config.toml
num_hidden_layers = 8
head_dim = 32
intermediate_size = 1536
optimizer = "adamw"
batch_tokens = [16384, 32768, 65536]
train_tokens = 229300000
MLP neurons of a small language model. Each row is named by its layer, matrix (up: input weights) and neuron, and shows model dimensions 16-207. Each number is 500 + 40 x the weight over its row's rms, rounded and kept within 0 to 999. Numbers have three digits each.
After each neuron's rows, "fires in" lists the words (lower case) most often at its 100 highest values on Wikipedia text that the model never trained on; "fires after" lists the tokens most often just before its 100 highest values on Wikipedia text that the model never trained on.

L5.up449:547505563542469456467493501478505547555474469501446473469436416503530453502450467479494473550477562447453549525508479524526531529481457511462554506496530516501437461446475536543511504493524592516499505487516599532471476492532504514499417566536432578505486548532499599505547491488588521490514462500521550494479649526521540542530547506573531457505459473492470537426536509430485512547464535556559503486532550517543428511506538485505498513450566535532468508483460449494521503514553464546465522511489482488560541488471559476490515492456458440560486554496535558444532443456443498418
fires in: "while", "since", "despite", "although", "because"
fires after: "in", "p", "th", "hi", "us", "her"

L5.up517:573492513529555427540556506472504587422434463497532507470471513482487569532416568497539472531510520535542513478455432484585516504490479461524442463379518513505463511536502517503491501487473513471510583539513509514470523484450496451523512491497476420435464603494497520448422540496542463502539446478493501447566566511504475536483428439487496456504479513592453486536463499486557434531540420466484587440502448483542546503534488576452466548458547541548526505496481549462545482484545521536506529486515514513471522524563539565560610478492431506516514459447580495542513525458502528452
fires in: "he", "she", "was", "is"
fires after: ".", ",", "H", " (", " He", " She"

L5.up381:487510548466533412472518502509487497523521474504417522551480530488542499503525474408522551545462613491474550510546524521500532589537469527429510462491563542419513501566476541478448489479489601455508547490521457498469559554494501557401525483440528505495470492488507516506489472549502502488536548551507449486507492507551451508499521545503491492519493527511489586535557486431515563548525520496455520446573510576464489468508532490499545536440496572471469524514482502514519502485486534448408522521480514479522557567578520572614488479462430487485531500498500525471479500461462496435
fires in: "1", "0", "5"
fires after: ";", " /"

L5.up608:519462626512489507539512478476537547590524447492465478456529541469492503511518501458509535526465482458455515516506516475504512543518457510550452530518430544513533441453498574490510483551593589490475555485519576527467530535483549470540498664476477475529496536499474529445489486490500554466569464576456524454491484524578540474492457538520518416528561519502504607518416457482528488460500521491489598481515533546505576478512474480579452484508550480624495506495472506499512492487525466530477497523449537434497555475548529480577475504515441521493499498512558497485500446473543460549
fires in: "ft", "secretary", "sep", "feb", "feet", "nov"
fires after: " ", " Se", " se", "fe", " No"

L5.up1156:526514555488524485523555467509551492506545525538502471448518528555409589538528478547411506520539548437489481508511527522510531532491477479448578470535480435529488509512541441439543470577497596481514485474518498555451544460482492543474519489522487605539460461539551567457500519483453532502496489515477465532503468485539562504543458520503512493519550507521508520588435404491531482458522485486497476455515593510534472441500474515467511539440582483488509548477466463496523520425506498543452495471469539511533588418532545509506504498496472436512519487511625477535486465533506466476
fires in: "they", "i", "there", "it", "them"
fires after: " the", ".", " The", "\n", " \""

L5.up870:552449550576525468516627510506478552511478456515449450469448442518517485492536478499500486542525544474480468473526493533546555575487525550497504473490465526540433464438468509475485505541538493512459481531504555548529497514463474513560519548482504520527483504541575584526508474486547479511572477512493461527471573530476517534544563490500542443526508585548441498461492476517512480533465542471462531483496489485536584465455523528454436482464557517511550536500475435502488476501531431489504427474462518522484467404463533513552539510445464414569469552485530545478535409388458523463
fires in: "as", "according", "since", "because", "during", "with"
fires after: ".", "A", "in", ",", "us", " A"

L5.up976:487482515557530460490474549488497478539474478458497472507427548434483487522448583463515570528498462450523552537506451471517536564581514410450461441422443531522461464515491519422534478523472508528451496518511506532489517561527548486478421532528503466523440501459560542493485505491544510504480485545500519483452505469496429559537476536485484430506561503481518485536457482536559428465498498482434476493414441497505485523524534559508530490465603506502449591480459481521505470513499418575581466545459475506542477522462491454471524505458498402499518541545477489536441525435538478534
fires in: "november", "february", "january", "april", "december", "march"
fires after: " on", " |", " of", " No"

L5.up1094:516523520514508526536504550477517456596458521437480411494475544407532460523471548492548536516514485484527489504554510518523593558625517466479431435467487573478440482529486554507510485467494530535474503505517502524496517546511528502526489527492518514498513529490585497520484493495513546501468519517516513551434516451481379583600513506475422495483536509488505495540523441536491410460557478519429501498452446525463470548551470470452566527501513522473469618506460518472486485533455450577504449450526488463475518462538487469482478509478506408475512526519507543534480499480516508484
fires in: "november", "july", "august", "march", "january", "april"
fires after: " |", " on", ":", ",", " –"

L5.up1420:499518485469602545462488518545522513518515537477486503417548535434511533553534487498492468516481506472492525459514492515531462535510424369477430457425511536431493534497512521388487494454545547530435531555532494479386465531485516488498538554478470506463558518455598468487440522527488566436478416588472509535494512474563486517507523489517444486485514476508502465529529400459481451457543507486504500513472500475428533547487513469568546533454492502519446449495467491443518451488549494528464533488489483453498504380511541565555507416487495453559513504499469576470472419471503471472
fires in: "it", "its"
fires after: ".", "I", "S", ","

L5.up97:498558497522526530526559557504456588507417510441518487428457534435463526504477566492442515587490532448585467528551499538506572508546483520505529468522482475557438496519517515519493504505543484473490494548563498511487533489551512487487451566465467463437502496504544559499504484478466507440533505557439529536475557478482445511504568443484464467405508487474466536495530472519389495473550478455456462524491482514493613518495528532515447519448503493510457546508538459498571501491479488493521418420503496463528470484421509542529499504461556491545557494490507565480515481515506456515
fires in: "a", "according", "as"
fires after: "\n", ".", " \"", "==", ":"

L5.up1301:454510596511521466536508490492490467518473474460543540498522541516502482494464570460533517494498571551539498602461537475537494501486428481525470421493521549460512493610462521521495406472576503536496573450492493441450529531516484541486431532508456502486528578467560541595518493541547524499537460482517460489520526484545442454484524513472586472501582514425504537505519494515543385473529538479455483497518466468438482516493478518456527542364475578545473469464546515525483464477455439484458482429458516487544470462463500553565525527466498440539506535526511512473490393518517470508
fires in: "0", "1"
fires after: ";", " |", " (", " ", " /"

L5.up193:526585552502625503555531448461552512494470531438501489480551572546463489505522477469466556566494515468506584572517464537495543548481468433453549553477566498507442456508517505495503517447531510481481487497516516405455570592502479471504451522456502502502476514487587546502499508541466594540533440490492500501491576509517501492472506467520472490447549498457521504486464478484487512454453523534460461514494459489479551549549433551573452543423430480572505510479452455465513508551517490475549493489446443489529484549522460572542519442491471535561506540525500535412495425444480459480
fires in: "he", "she"
fires after: ".", "H"

L5.up602:479514491538530501529544543522512581437473450445505447498550572425527549518530495509481487536488561465515490465510499523493475507461480498481410470390507486549457497544481471427508470453528493488496557512566520529482501510546516510497489512409462536425480540533587565430487515536553521443541507592510455526466546482468507490478507570454481452474537535527480537427518431529489498513594482482465549467489527487496498487481575545465521506538528500486505594533450455485524532478496452463501471487421472464471558450524548479550510458493487377587525499501456516462527471500586478469
fires in: "a", "an", "according", "her", "another"
fires after: ".", "\n", ","

L5.up420:507461572398590526527519488496487440488564513467513486566505548555417531506431481541518514504498553493473481508532491477593514495526475502492503468499509523483492521500486502507484463536503545436473467547504482500419534557485488503536534524515522547531484463479567520477470545442511554490448483541431559478473520450495386485446534474474485514465600518474517489489467412508472489465551497499465571464489565498518550523526446454511514489522569514476493524522503527435533521456545481519491498483457493483540529400529496561467459534482503479485558562541490579407484434514590478506
fires in: "on", "science", "similar", "one", "scientific"
fires after: "s", ".", "\n", " S", " ", "ten"

L5.up437:454542553511476396544552587468520456490533521514528482539512501474518533534450446434448548460479552491576541531512435530536470515531473425538461465470491454505498505481491478518499551481585483497471577502478594469481522488483507480517366522488477462441521565512565557495492523483516519519543551560504504525434526579535508493517518610502522474454562530481492500477528565538521466511538523436393467491523458503507496537476570494468487525449524565460502531503545482519516502488464455518465504472463528479483550485494509522558547492524422517548576446519514507489458469472537454513
fires in: "0", "vs", "loan", "s"
fires after: " |", ":", "v", " (", ";", " −"